config = dict(
    num_attention_heads=3,
    hidden_act='swiglu',
    norm_place='pre',
    norm_eps=1e-06,
    bias='qkv',
    optimizer='adamw',
    learning_rate=0.00287,
    beta1=0.9,
    beta2=0.98,
    lr_head=0.00715,
    schedule='wsd',
    final_lr_fraction=0.0,
    max_seq_len=128,
    doc_mask=False,
)
MLP neurons of a small language model. Each row is named by its layer, matrix (gate and up: input weights) and neuron, and shows model dimensions 96-191. Each number is 500 + 50 x the weight over its row's rms, rounded and kept within 0 to 999. Numbers have three digits each. A neuron's up and down rows have the sign that makes its largest values positive.
Before each neuron's rows, "fires on" lists the tokens most often at its 100 highest values on Wikipedia text that the model never trained on. A number after a token or word is its count.

fires on: " may" 22, " can" 21, " y" 15, " Species" 7, "H" 6, " z" 5
L5.gate74:490570480495518473519470493498466515520583501536454535523501514324453514540478501531516620465451490417531483596521562494596496566562450562503518399447521598557405471505561520475558535553520477435583498485567526535582556592549466480439406462571448484420487508618446477457492467507566438502
L5.up74:432530492567471546553515504515479510500541449530464528581536489512444515566573500587501574451475607568560539552502560422518436490445462531546518481486449484502469457476533520467543533435531439550484546437507489391403409521558509498556469552452569513519533457481547488420472435517570489462

fires on: "–" 48, "°" 14, "rom" 13, "-" 7, " #" 5, "." 4
L12.gate104:523524502583523514502586518552603392430523386493504504413512458527496528513482477527523480486449518560584459544410559537543462505531534490406490506593458522500585535459360475528492499441392465486388513500456612511541563523470523477513504446526482475538415452537490505523455458398555561510
L12.up104:439521532497448523481611507511513457627473484434572421405456519430563477526443435559482477451536555529515495468478584485560435584515492455492470507482478440646489456485504508552536447552525454467434504509461543438526485535512511429493474542538541422519493469507512514506584478433536545479

fires on: "20" 39, ":" 17, "19" 13, "ody" 6, " less" 4, "-" 4
L5.gate190:580538360455501506486487471563617522478519541489545538465500424524455566487579550482454506462475477533512461493382493599499605556425482534482474479466461485461462491494476408441512471512487456493495492455481455457544576511483613497592508565499524416430472461609482526449470445564596433500
L5.up190:527535519571557549454555516519496434512521395466607449526517470377482510473493472482421473574550502542559579578523494472543510524456388488508446546489555453485506465500588465495476451341572527442531448473554434569479484513427506513556522469555492450524384464552515417499583377469498436524

fires on: "ot" 19, "ut" 15, "0" 8, "et" 7, "od" 6, "at" 6
L11.gate284:533490576504551373514446572493536436460525512496549555506478447518430462404467591481543488459497402499571502525431514560507453522475439500454549588388545566462495540482443494447458381539475500515529389449493479494497525506542489480522490528539545513534438469487417463419553508424562460584
L11.up284:589491568464574397502525517503566554488489430496602497447563522457537470405461603491419491497488415539515513397493513488598581523405553499468415489548566553427534510589555541532559461489523466537482458554537443450490482515455516494558560533522535501485387464539449422424576465426520520542

fires on: "w" 25, " was" 16, " =\n\n" 13, "enc" 7, "s" 6
L2.gate334:427444489483549527554533521424529568457481431526485521493487574455496437468527547479526424471507523516556512521472551450439402600498487440534474529458563513453525367512413477554576469466548449374393470485482583522475430541447522474413464548516550503549492436586517472514534582459496553591
L2.up334:484494445407474464453464532360503478506506484468520483483462501438465520499477558517502529584421440506459482453479443538485514453445472506520444463503486458503523538478500577500488465500514378508408590407486456446552577480573394575545506454413524362653538462561522411407503423510490475542

fires on: " to" 31, ":" 14, " (" 12, "-" 8
L9.gate47:545461372480433452519521500464527531506447531510585477484519458388513545471533432588424468437506382418508518486429557536453457534480473573488468437463447460520404466543502558498418533494518507485475538535385490515514574526517510457470503552492487527448503393417423505572509501551540405406
L9.up47:612453502548446513507517487530569530418474447448509362469445549509570573359522487481501522507465584544511517523400515527552428461502474517557469443499539527491523513527507399543459487532591527504466594443581511490584546422445521510485467419553499529466419535534389544526419445544563486463

fires on: " not" 23, " it" 15, " be" 11, " only" 4
L12.gate29:553490573417542511453499571504531477522534491442481535547449470446418475405574474597495507425430485443467484600472558546489464535498531531473501579534455424510538481584411491506513574493491506481460533526510513593558563504559577502480478437478536528485472506441553482444524479494492452459
L12.up29:384547516414488472463532397500460459514418488488450497504505553474480582445541545522544539496546473545420496425507433521512515460412513481500463512521474505361488555477400526482551567466497525483428571523506374467496466540497529455525567456600476479505465454476492502485601488425494483525

fires on: " for" 38, " of" 14, " For" 13, "rom" 7, ":" 5
L9.gate248:544527438485529436487484572487553518477515448448513481438470390458478536490472448533513349474526471585606519553509556550515520597473421514433546454376474433516461436594478479486504522457480497444459447524443545575454516530587483507517535531497509448496425452444490525382554449417482525550
L9.up248:531559469627495445517460546497494557566546486454584529487398490375490451494502458487458431451456481456479400512469473584511440492524482422553467479482522450595544471478491466622543436436551408402502478553522597536532522578497451502450518511433520497506500441471516555406520508584519513514

fires on: "u" 17, "E" 17, "o" 8, "O" 6, "-E" 5
L7.gate392:569439447556522506539489474547534485544451535567412500480478546421579539545511469502536452494536488533508636465506580487524474527479431545513535570545429564444517562546528486347523526534497480495422486449503456555530519537465617546476520535548472463445489585576482502477488422517526563569
L7.up392:515504416522584560532507373532547404522532541444485434475486546540530506549585493543465490484488542531455612467505588462492497510539495520502469471541515488520546549519501462531511556478468482525466459491503521483466453511501459634453423537495527565562453452556496444514494416532457496566

fires on: "=" 62, " \"" 26, " by" 8
L5.gate411:509530463531466477430537459486553466457544538456545460442536563467420445528511546487427526429490509555498525622387546543458415567455512580456388563480536531469478463486519618462486486603519482441463469475449588541499461570554504445581567555514500494419500456567387475544474501505439477533
L5.up411:475574512525456441504573497495516418439472490599545533454534434594570563518465568532490446530520584551517439546493461559471611489514515496493622478571514533543392389525506489434495566479503453449535541500448463450553522518512475461501526495489409445514572443353506466461456514539477480485

fires on: " con" 43, " Con" 15, "\n" 12, " C" 10, "c" 6
L11.gate44:544435451538549461476439450572483482488545475572477471424517521520402573537493562461487396471474527498620464474394497569502450499433460446482586475550400465609506469513467564514480432470446578520465545563437533510546432561483529461499534489521476464529564490584515536554462507461509503455
L11.up44:451468510456511570482502581492478376519537608463578509521475510465523433462652546539431455636461497510559510593507534463429590445577469513519540486491497477515384483537484399543476526548558534495554424453496452444495515438424483507425390478540497522566419436448531593525548468521559493562

fires on: " as" 22, " by" 16, ":" 8, " what" 7, "As" 7, " of" 6
L8.gate393:632477487501590344412454534442465542536601545505503547470461495476575577470524568540415416447503482530579500537479553536406523540541488559487462524456532568556387465535522513490465425561469529522504464491494511542489583520528545402504488471542555485378496481511457478506516454529502373537
L8.up393:535582534468531499524553594514429518473543529443441533519456554452512457591603464498429489495408542487444524531526500505444444573520529462499516560521500463443524484433442501438545424570404455580433547506518582563528574368470449468446408503434570542426466497468568440555511437512480420497

fires on: " pat" 14, " Pat" 11, " cont" 10, " as" 8, " mot" 5, "c" 4
L11.gate392:554491498517494527548429456484528455468517449543534457527428479497454492452418393459410454486481564574626497484430532529430498512537504537466519487487502486558444421573474564495448578580499513503428536555451521503495568481478463370535595556542484545483473522524460557533369446541484458503
L11.up392:492481535492496494456463628477494505484467468442466526512497420561519549550563419543422491455476472484555495532448571431411493534498476513562471502494509420413589506497516528561615543550464499609487434533562413581537542447417541559529563455515484551466526539519544620550527452497468532486

fires on: " of" 33, "ed" 11, "ing" 7
L7.gate257:550416411446588503578451396497563500420462460503609516530599493374487500493586505529503409448504397588533484392526504481455488556524464517577512446559441479473492563515527521349519476519370481486493519465521540565515514537516590487537497575528546478438529495627528516474504469556552485517
L7.up257:519525519429510456518460593490566567542516511534542534491526506451519550557579399523444513484451468421475548529531526574511513516522523527611563484390524484587499480398449507567447480491427495540463426477482593494521592431552514506423414534457546459479504512522539617556518472465415494611

fires on: " place" 17, "or" 10, "il" 10, "id" 7, "rap" 6, " Binomial" 5
L7.gate428:561570579435531553460498495538499512404438449538460498408583477363501519502486456570546500464514547509581447608468529506511519553477449518514593529459562514484527478486510639355547488486497505482493470504446449454499470502481518568451502468502535434453571546526479413511419422487496439568
L7.up428:514424477497485496461516490486472482514507449507477391492461469399523486468554477506417515508523547510613469463508541496502483431528467615532533412501496536522554482579444461484451514411459523507578445593543546502441516540458546534554526571547474476448516529621437479493427488434593601506

fires on: ".\n\n" 16, " ==\n" 12, "og" 9, "or" 8, "il" 7, "ent" 7
L2.gate509:497420492456525460470514460520629548549550475470489438462495462359502476423443490519468499448482470482658520522464519476506620490399540499477525509426474555409558481480495490451553539478541514511481512534445451483546554500477543593575527491479576558532442472503544406521448417485459511499
L2.up509:476437525441492549429484515499416492526461456554421453459472484441515467439500362519464523480465448518488597502534569547510556499492552528573567510516513516464513562484545485501463428533460581461569470438539552461570580438516539566503521526501552474585462421520479522398394581442534470435

fires on: "al" 17, "an" 15, " code" 11, "er" 7, " comp" 7, " goals" 7
L2.gate30:503485545443512481570473508528536517459438476530520516497490431614583428514484477404452464509533409522564505476524584397483523619501509534480500512497450479486511519506474458414511589420468397534517558500454524484529433444430500464562470514469513522558480533480606561412474481638543603522
L2.up30:454591557520554472632456464457523536576527490500442619543460518606571505470501497610512457481516525441488567568493439468613453514518483499492429534473523492460464563497491492419483568476567533562494470512548420518559508466505483431560539443446437458471443467519560562537493464478539597561

fires on: " place" 24, "rap" 11, "ep" 8, "orship" 6, "i" 6, "ory" 5
L3.gate28:503473490432576513581491493532506434417539506478463488464510503387523568510395418575483508484524467499647527591431462514575549452437498487494480551431474583452478472451470563489569489537474487419364479530478518408582517568533527477488524480508577537576466501431532502576519539513496452569
L3.up28:553468516549506507481529498622485492528511400484453499492574534465541433461498473537367525482525526584449414394596544406474554436457542399552457504482486565500548476342537521515532574513535538552475507546519517559557419499523540553416503527584538498578500573518496378514415470539550561585

fires on: "r" 91, " Kr" 7
L2.gate225:492552567438523450544551547460582537582460549497524515466536492524389490483418580488503528479516497460519560494434498468541561536524465468527510456388510537448519509544468555494498640516541459507435505460533457526517570429468457482464480435561439510593481519611470510354502482525516477539
L2.up225:595545512602611475534523493505614567559441505562450495403493490530456468461464513442464544482529546499443546476479493407463619527514442524443485525362554477398492510482583543423473526497503457487458474585554378514487454615500421506403502441489518496483479485465454475526567459466570421532

fires on: "re" 28, "g" 11, "ar" 8, "ic" 5, "ag" 5, "$" 4
L7.gate332:513580433561546556495532446490470432509514444490532514503505544507389488525446465612515439489495481560519456468494555460433510501586521479541462525492501545520461447483466511491452540555638499500403439457416598508541485578497557426392593622577494488494445501509489440527456502466540398531
L7.up332:541444442491490449524479536392410450545449401450492567510460491510464450441490550472526448479461477464449556423555507503537362519587466449526514501434477541458502514468537503596437554492464557472500584605526526449555497473538488498481509502492458495596408502455474487377532470514541494548

fires on: " at" 53, " of" 13, " from" 5, " for" 5
L12.gate151:543512506542573430470489496495472543467524550479501502580465339441418508484467578550525465450551461564608456475458428492562463530439388556510374500529582423562513481468474518479483550439457498460510467524467506520520508534384454548510590494499436546459547553443561509506594502560556457538
L12.up151:554486512441504493524516458475482404509427498418524471579433458497517468383587475530488482581486474527526572493471421497619496495489458574573624571473526483487472518563556566483518457519447392568465501511499420430476554509487502568497517560502568522501502472506518477483438539592486551460

fires on: " for" 28, " of" 10, " age" 7, " February" 6, " number" 5, " August" 4
L11.gate129:538523474554486493488523533497574462465457527481473505526536478485495479479449416472514451386529415591629502476510574553522464467541448500433425526473387428528570451551509500477528517449554473514371448576468524446433506563465548503469490569460520562488506517531578452470502525443474553512
L11.up129:554436429481500584517430534437582451476508372418521536496501516528518568542533456489593509422543447521504472524478479467590451572511424508492464558531521485515402536433583535553594501527535538474498418482499359469433574607450481513546476566487459527518468533527584491460474544582509529409

fires on: " " 30, " his" 13, "-" 9
L13.gate462:572540500475467472493581507448506453466474472578521599484563516513447536568450581535490510397612482555483505587494502560471448503515466485496492487511452442486510587448499437472459490438518525491459521566436534459548537495390564449494535481502614460441456461555529608551527503457438482438
L13.up462:519438515418487474488531492513491514455528463451599481505474532557371495400457493540514520473496491518511556499440589520540455555477460450526523519489492374502446532516542399441458519394505502374452551474466474494574578547560542446507583404632557516526441500462528521523550431520509543469

fires on: ":" 17, "one" 12, "and" 8, "as" 8, "or" 7, "ab" 6
L7.gate380:505496460478523527515461476489462465541552557524525497471483526418558559503504495597571391450510504409543517506433559550388428481534431508462500388531490580487474495552469559457544502533503501446508409564500595511551521482467547543479508489459559444509506546566498561516492471467493384533
L7.up380:486454566443459545434538505529547486521590503536494367481491509501517548470526491438434471464553606520502559603568539643482600505446436507530506483555541489579537434584453560535484493418456435554490501458505506526430489515590519490466526520547518527471501478473547554459572413529399473473

fires on: "hen" 16, "born" 15, " on" 10, " in" 8, "w" 8
L5.gate95:516501503449429460551453448477376495449577469523514521462489501471391493464439444517585536438494393436558504479473459586524528473473382465487496542470479506569474486540444575537602519479460485502488491494394493438594582517545521523507482453416502537514562515551466419534419486491492484489
L5.up95:531539519510430545545447477554485453511502495552592483565464464515454437603423482502471487556451498514507575441532448608441524551429465489496544420504562447484416528450436612543529495383536533533485521592425538514445459516525558459495500407452558537454441586551540531532491587468524588443

fires on: "ter" 14, "el" 11, "en" 11, ":" 11, "x" 7, "od" 5
L5.gate119:537495421414594467419553467510530505396552449529506377453492522536498555448571529488459523363553492540493540482419528576453587550512455523388529538454505517517432417529539516523477461539523450408589541515492509537523563573508613405486453489531480426556410461552481448458581484508540455461
L5.up119:513537531466541525464515451485597584501490580502462469520437475617492489460542529519519529473439535443426440445562489525514486588518500521443502548488603528496503450497490470491489386489478494430482559521534480559467521556556494311464434532496527459595505410486489471467489508495588537526

fires on: " to" 31, " about" 30, " over" 24, "ize" 5
L2.gate102:522476371516471458454500564498482479467465487545495521430449434527416474440524540490566510472522412433556585507494567492540454538442549493531531509532485577500527455525480490505422466532561544580406533507480552482427514472458520485518506491478422538437508445544431458430569474483439499577
L2.up102:473518451477539415442573477542544476491370485453468482525510512470500481497531492431615518569498493550530532509522493456569513520481496602459584574503500448514456463451455458591392517516494510513540544441576440478526645617494500477436516443591545486514489474472462507586490458471522552486

fires on: " not" 18, " also" 11, "ot" 9, " have" 7, " only" 6, " still" 5
L5.gate243:602471502505471458453489459546458504491460446640523549542499406455462560485548553595524496408449461448549474456459509442529536519523392516411548485554483522517487453515359581431455467405534477417539503558418467537513586544544510487523504540509512509455442546429503560493453493433445462477
L5.up243:517471511434481441472512483522430541465471474582580527523409536504454436473411537558495451513549406458440487490540473533471435449488446435516408503531560513509488464559471462578608523398526554404463462535569483506586493556577545471537529460531335457524565458486530585511580550462418509483

fires on: " of" 46, " and" 41
L11.gate65:557466501459593460428432410437538350440427446557450511568547519488458497514533508578479434545564560576547525510480446532467510479488438488528556535476579500437521485455517418556498454503487440388475507512426465527515567543473603420481510474489582470434503501536514580533548479519470495488
L11.up65:421562548523485459633462493471465558502527511485450552504516540553576455540574530429375438451479489505483558539475567445542551502431515485547539552519479570517578513438529496527471574562399477431507591439542502507626530494600512476515484454514545445450466526472515444603508469498500510568

fires on: "'s" 41, "ational" 11, "ial" 8, "ural" 8, " National" 4
L3.gate38:493501466449587521478543345584451467491459463508494444456588467509473479549395509513431538552565484436534565474450593518494468486424531608588458475447525599526439498553504525527462533561475534399438449527487484414478530545505484519525458605529455494565433566465431488502560485441492563526
L3.up38:520460520523465445547508599503473489488462482518551517485439474513563539469542595599571535466424493518530541483554433436471482396476514393494429557465516421528397484479558517583597459534488463597507582502510437449462503492492607533460463469493430444536474475510508481621478420515519543526

fires on: "-" 30, "=" 12, " of" 11, " Genus" 6, " American" 4, " Indian" 4
L8.gate83:547569577543485483547478562415489443477540490501557531443513516487475558510487479538561416440493548516451533519436459476473506541405552600498443529492496483500507540449488548439486441541506469398492542553462479579580496535476597500456497526558535493473487535504463546565431486471449493494
L8.up83:548408485412476615458522438511511547490526452471615461468523486559585512578574527475418513539492476478507487480438470550498488569511556500464478499508443443551503396509475475529441616491492506517539536455465534496625527543478560530615481602517609440459529506415500468550557481540480464508

fires on: "p" 40, "w" 30, " tw" 4
L5.gate337:474461491474530433595474488456425537545545542497462573499475510446390445528461389488615510484550480451528523459445501507534443520511387483488528417415528566501407371529503540496535466510553530458457476491513465520508608486437473445459422523507484493520479512532465505549464453565500485481
L5.up337:495567409565533513551449462560534417525511478551492545528593504544470543541479501443480521546515472497454538640557422532518467476436482481483542538562476541499537504473440553474475580490574526467411464506439511575606515487458462464530479465500466471473508421498646446556488486559484532451

fires on: " re" 17, " and" 15, "ore" 12, " or" 10, ":" 8, "==\n\n" 5
L5.gate88:554545398492595513512497377541505478409484447563514437521497505448427560544459556530484446466515471554515516528514410476486564644462453556442491545499499476487457429542518575486561515400486383443548489498449522444460560534493570554488519540505537523507488458543446554472602522549487529469
L5.up88:540421439530536485497522492389538500462482529530514447546592599449434464526528487472476529574431597496504548420515546536516566500462500485462529448493524513467474461465474490526544549421488442544540479480466455415561502575486546403460381435523487520534565470463501438476617620431538529504

fires on: ":" 57, " The" 27, " by" 10
L5.gate439:573561357498539501482541462566599471427555499522534395435457450449455463491499458494459476495556503614559534491502463526460578618470488607451441562460542427503515418563442532464453529487532481491529454534385581478431460530457579535476496490533563420526491492548463502479541518510499477496
L5.up439:495582513596470472493487498450614473434474481423535543344534502544567529502499447511394504568502547606530462500481500560452579500449449544467481484460467627439461526469548585487555489529507462505611582497526545486411492503469467374532461459465440396560371462464556437494460432410546536447

fires on: "\n" 24, "ur" 14, "|" 9, "h" 5, "on" 4
L7.gate53:535513367471583466498454616519465465440498432501516515500532550399482523511498569543512426479402542518583441619492532517426512571573455484552481579569415439587484498601565433428529482534457491412508544491483465469517595485554542409411446470461547541475556519567519410423478522492476496482
L7.up53:431522498524454426420488527571472427546554535585492543541488541528516365576546564580527464545539505527534418393530467494405455536584523504534516508544423558513509587491539469480455531510494431433477533477521417492536452443508602488439574591533582510549548428541462433474487492555603520492

fires on: " R" 49, " J" 10, " N" 5, " Ol" 4, " Kr" 4
L13.gate354:517515482571422458557554495531575653479512517583552565528418492457466501506443508472459489545530453477445507516486527500452471623508505563499494555473520537501410464486517536372488523440457517413497495493591542491520472580557452487414453520502410465515497499558486507375502468516515439494
L13.up354:553472517525531528499480444472525498535459479562558531507467449522431545624401553439482568500492492499505565506471512439438531524465499512475539532395481485448432475556437468409492558460471586400435482554485554447519480515526425468434574512551430406524482477512373434546456464563563434493

fires on: "al" 27, "ear" 14, " rel" 10, "rid" 7, " comp" 6
L3.gate407:546499497476536473486612529540527508506497492466556519507480467585526468480519490438536359496623485459487540521511503379432567523554437549470581495512543459551495496460430492407552536408498435544457468588562531567505488574544422463456522557500491459494442530530545557467529449535572516591
L3.up407:494481511520584543504522451513542509570466555541509492550339558626484585469455480510486520471482466476574492434476470469492490526586473589519480559453477574503475528479462540504520547530452497522525518557505345406525527486449584524504411467540579447508391450390525498577565502532481540533

fires on: " as" 91, "as" 6
L9.gate20:579493581479593528540458544456526441465565445652581506520538421439441515394596443571561416496454538439544402549475594506412513539461518513451568453454440534476489461506509500499458525500512522420495428534530564418505535520517515519458507512489407527468542520469474526533486448520424434550
L9.up20:505568550376630510515518559432491490535536464484516453439495439453496481563501525484499527494436513471481493519560593501422567558487513472598425499405556478533558515452507495436501492452524490557407415510537490462466656381511484508554499398464432524513518525556574454479536483540512478511

fires on: "S" 31, "s" 28, "-s" 10, "ters" 5, " uns" 4
L7.gate75:551616420472545473485483507481520472462462469558463485505534473498487536455458516618474403515484479556508497550477567497392489554494550531489534509554445553494543477439437518496556526470530527416509460508528592541513419503385546485520514531540461462443465496527530473538530434512460448570
L7.up75:569474389561538553458499497471587534525551565505450446481465583528516562525452491473459438455502417424502429476489585383465384521527453462439504485508428489516522496556565387566465444470519519480549530511424411515552562430481487500468453523444581592517480524517567465510501435555507395418

fires on: "==" 23, "\n" 12, " |\n" 12, "ivers" 8, "s" 5
L5.gate310:550463437445627504545511414541550462489565507575486427496525474480476563511441482442452420458546463468496642483458558572444399453555513604468474514440489527535533509536486529509469487531536553462416473447470530392526474465532446517484427464505548529452566598530461448538444528484527429528
L5.up310:470448444463508552573535401530528490574496456518479468481528567458574533483518396543490485481467476510522479499496479526535425505492439445617540474523535466550481490544487542516472498610479544434427472466489475480505573506394471454590574414586436501445515461488451552463481564424527439547

fires on: " rest" 29, " sign" 7, " present" 7, "ural" 6, " roof" 6, " as" 6
L5.gate149:586561519429626499493528584466500477507513475487494486509488470485497533485470520461492466516480474444467544378413527473484487496433480454431475406440522565465382428533508593390507558536533409532442506541462535487601580540579561436540413443449457566484519560513460503527441444602438455547
L5.up149:523587519515450561592474509491476445529588449406502459477437473436531483538437465563399487513452534455531437592463602461526548546571439484505554449538617560557388504494609559466469516494581514435368526433507455557476551511496438420556529503551397545453521460505478484534478534540516569492

fires on: "p" 27, "m" 13, "th" 9, "l" 5, "'" 5
L11.gate503:466584438487587369508489472561496450499606526461478476456565435471492527507485472561555496455416466598515576521465411488486464567532532587552506570374496560534453498523418443454530469473501438429471478506567531511417536534416506456435551517463496490503462558464488555420468413547492531563
L11.up503:508558467535573433509503456424477488494456531438478475455562452565443508483530542461467466452434532533468500558464502403523494470529470560526526494505453498524497499571534540483548525507554561456465650424530421400514560379467472596458493495530473443517486534469417499513534515443444576456

fires on: " d" 48, " D" 6
L11.gate219:515548456516542491498497417527496446481511421533561536491538449542580496490511574511529544481487518494514510495500530586405587585497463520516540590431462453593400388487479573402406511543623486441490528504438516560474500581444445526517545483486439454463535533546486443403499579659508442547
L11.up219:457588491478503528412476496520454425505549626510453527475428523497546493470467581423523500456485558439466492458509515540457414517492460508553433497529350485528492471540508505449407566507541502521569440482390432509463463421499526475439547467496519465490465463453479492392436545538438498492

fires on: " |" 21, "AR" 11, "ator" 8, "." 7, "aster" 6, "er" 6
L7.gate391:545534516400503417517497498545561434539453522526472607478505496405514609374398490521535512522509491570574619568456562516438452566556437492524483610441504440416506476455475596529492499523502500533486572499428539494569606587469505459447561549409453508471481506534442530527554469444433494461
L7.up391:448386402515424594508516472409468513535544545499469535567500378541486449531509486492513525504543504433533457526461535562438533505536600534497507537530631512465394451570470506565454415556521508449538529535485528454524509602414431482473531524454434488522539588495519481535606597537475419478

fires on: " so" 20, " bo" 10, " ex" 9, " be" 7, " Ro" 7, "o" 7
L9.gate24:573516555469562533525552482568506489480553479580480495546483492476378546569465450517525453521494557490469461577495474540413484513526403501444507401449511497520514436445437554531546494502455508535482396398512538465556487496537518465459561526520507425516554561650520580482464445562525505581
L9.up24:484430550545470503529482538411459507499619488485546378521579572550469507490548465547498483535419470574470535374491584448496625595479515575574601485477464557520525570423491415490449516522457493506531561489570451430570459436421491586562507479477534461531526485452471529531487448558501473573

fires on: " of" 37, ":" 35, "″N" 5, " ISBN" 5
L8.gate244:475519412501509518417504566484513508428427550532585470507533567406462420486558429566586478489470519550426479565530540480481489480559528564434456436503448554500499381433441463541526553562452494522416442458470530533553533404491595524427495564555560498515543592484512465494519508547494516412
L8.up244:468458415420536474510448436443525565520468508437508551538464487457504493407518477432560461499533495506468511547506528574526563518562482494435476427602488463550527435557457582447550518513554534443480512521507434533513461544506421406540493463548488493525515484455455622567607456474456402395

fires on: " at" 49, " of" 17, " from" 9, " for" 9, ":" 4
L12.gate123:526518527461526507494529499442460500566507530516478449407561443523558493473437437396533517404508425538550533463515494544444578460474551476483489499411604423486582429527432517365485492448410412421477500499485550548565564513539457425462588478529562442478480465526522490549533425507450420561
L12.up123:526527456524606566467495467494536490521441547531472498515532503564512499399600505537460475524594455523476445544493469541526561431390519511428615615522455475474459554582512410512496440536388540503422415481522480481444485623429495527516504537466592488416586543506528450473402450516530431424

fires on: " =\n\n" 19, " of" 18, ".\n\n" 9, "ing" 8, " to" 8, "s" 8
L2.gate511:491524494516488471544460559469484559441487495521535459533492557452426458458410475547526432473519500472628499563500527480468456469479612487565449456512509604440546468449408505556558496502374521413506526507481494460572500437455506490547527504605448496550431589478490510494475542431477484594
L2.up511:485464399554438529545479498534525501466498477591470520520490479442524470485473438484493478486505470474565494382576439495527506528487446487568503397499527501458471504508456433437531419446513407442492594406529447528591454534511502472487461425475576529529502464536536491390450442554600554495

fires on: " O" 56, "ie" 12, " E" 6, "-E" 5, "O" 4
L8.gate211:533458506455538338490522504539478431514578498478397619539562635442494464486551489412509548444540471497533579542532525604450471468452515554469484383530478490488585533496472561545481487492478399407395499471499471504597608496520558492461479537491493471464471489603485622585405513546451555501
L8.up211:517596505530472491542537428572498489509477483519537485526536590521482494538464473521462408537492559532528554514513514469566497559459490518501469400401437510418459504504549594517472546488545456459537478496430523488527453497494469583486568528445581473517502464642539590527443456531444480496

fires on: " be" 28, "op" 19, " as" 15, "an" 7, "ro" 7, "ic" 5
L3.gate401:527549568467514482572469486499515521558641517566491471466433539427379522489534467578574492422495498480497573451407509495495498572515502499523487560459479590559493466411495593504520518529569422500537514581542529561534444606558465540452541553414419618490470494497469555478470489502461404512
L3.up401:525605509437574536527463546461500535540485522469469411493426493455474530415487478493513479478480456481501530442443545470500518463454545483472434439453472481517430443531565592474520441663625456455495481564568497386596590488489413517486565458445612528458500534470537365496530555521419554452

fires on: " D" 100
L8.gate271:560591454485450432428456418528512505537509539510622532528419475487482444600466501569545485464473546486547477444516515510455604575524513595482479551480437498564420514539439559467468456509591469423440504558480582517471415605456483446510585577504551506493503509497481470487506465505504518544
L8.up271:457426593531515377480530504429503475448482594479544536469537613519553419562433554356499455473526486521454530514607533506548538580477508622478459493489432461518543452467414430551473471443579440481488487544576520458479423474399466487512499516473501520494502516546490476501603562499548534482

fires on: "S" 31, " at" 27, "/s" 15, " CR" 6, " uns" 4, "MS" 4
L2.gate73:563552476468587451466508478517512551372489437502493527541518426463376428556500548632607470424451482429493531459501570455381398574475523547500530514498441569506558482477467621562480443547538434459619485468560551561466430565476521512466447473479463499534476514498448543466576462482505417584
L2.up73:523461521499576478502563398417534451473522543518531565510509536475560579469466477442445502544496538520561553477482537478451452550381535549497522515441467524516466558491481458568607464492555506480567478556486477488503427523401512533523495531454498517474558482510503489513487423525562562503

fires on: "p" 23, "R" 19, "m" 12, " in" 7, "a" 4, "th" 4
L7.gate405:492538487509514441422369554510546444502558518552517590578515478402469511468484588562538510533409510513551524540439455553538518639462472516535546509383431460468480478473524514450507529487414465442449492462462547469556524579510503500530437471452484487477523571460419530496427504506514569513
L7.up405:537458497497524445551415472497513516422530472465468502584477510519472553511511524543512468435532532569444585558449520386452510537460539485578586402395456507550455563531468499444471472514363455484491546484528493482492467442414479530585519474572536459516428472523542578403504549484476461526

fires on: " after" 58, " After" 25, "After" 7, " Despite" 4
L2.gate2:447392486505449515441497511470474497512521470440526463531451552604498468528596567525491505447495435537612391497492542527516438532489445621498477453460461528403538599444557440505570418533544565481410526545440511480552415462504574586535470484468537505564420504540445435572515475541542545530
L2.up2:620461515588536514430525488542550561448539560471578463571512488535528570492535552539487506562427490506513470522437590572446561590551440448475497481449455569452429462504471547518575442581494611463508551538505507491468486430499493533567377551526527446465487474401452421469521501414482499506

fires on: " of" 47, ":" 15, "|" 13, "act" 5
L7.gate244:503454498439550482479545528478456460518456502501505511490480559536500473483524533502531458421528511480498474469463546532476391492512526521401421513505520474493572457533485464423499510474437466546418517396575656490550496465469571576479536551506633547503577524487452449520570443512475455567
L7.up244:483410478482485553458520504455527501489452465597511490491538582440344449406478490546478498504460504493498469470471442567526606354461567550451515508580467583471499471495507555510542439495537471465436558524485485460561467505517469455398504550492557491508570546462521526577490514512518503481

fires on: " of" 21, " with" 12, " for" 8, "end" 7, "s" 5, " by" 5
L2.gate306:522499488482546476443490501432507469483435443457521522536553526555472479533527441529505468512563516580595470496510539427452576504437379458394521430482546489438522465454452502432440486464492495457487410474433527584441501533515473486495487486477551489546481459426532505471576476488547503564
L2.up306:511501448522504520551482482456592481509598564472546531485521499507540502449502536459509419533443499440567520447574543569466484440505451460426589563540518518513529495515438454510485477468482497506454456594474443424508468500386516572500475450438536508466515472486549363492572633415596380552

fires on: " con" 20, " Con" 18, "on" 5, "\n\n" 5, "re" 4
L12.gate161:501519487533487446509358486509429417507537437453553542472480427550504444391430488431488545437536506580559572482392530548477510508487530486561573446479512506582475471534388561456396534530427530545493507498528494509468581535502543551444526526486482477501407515516501530433472464532471543463
L12.up161:493494605491423468470595458518484453515549552555517475537449477445502454523593635481484464557527436491479529501458484501476469500497427513537524509484544513493397394582517558450487486523514451483465489535534486439496527434553544614480493501520611657469427546432484425445509452477547386527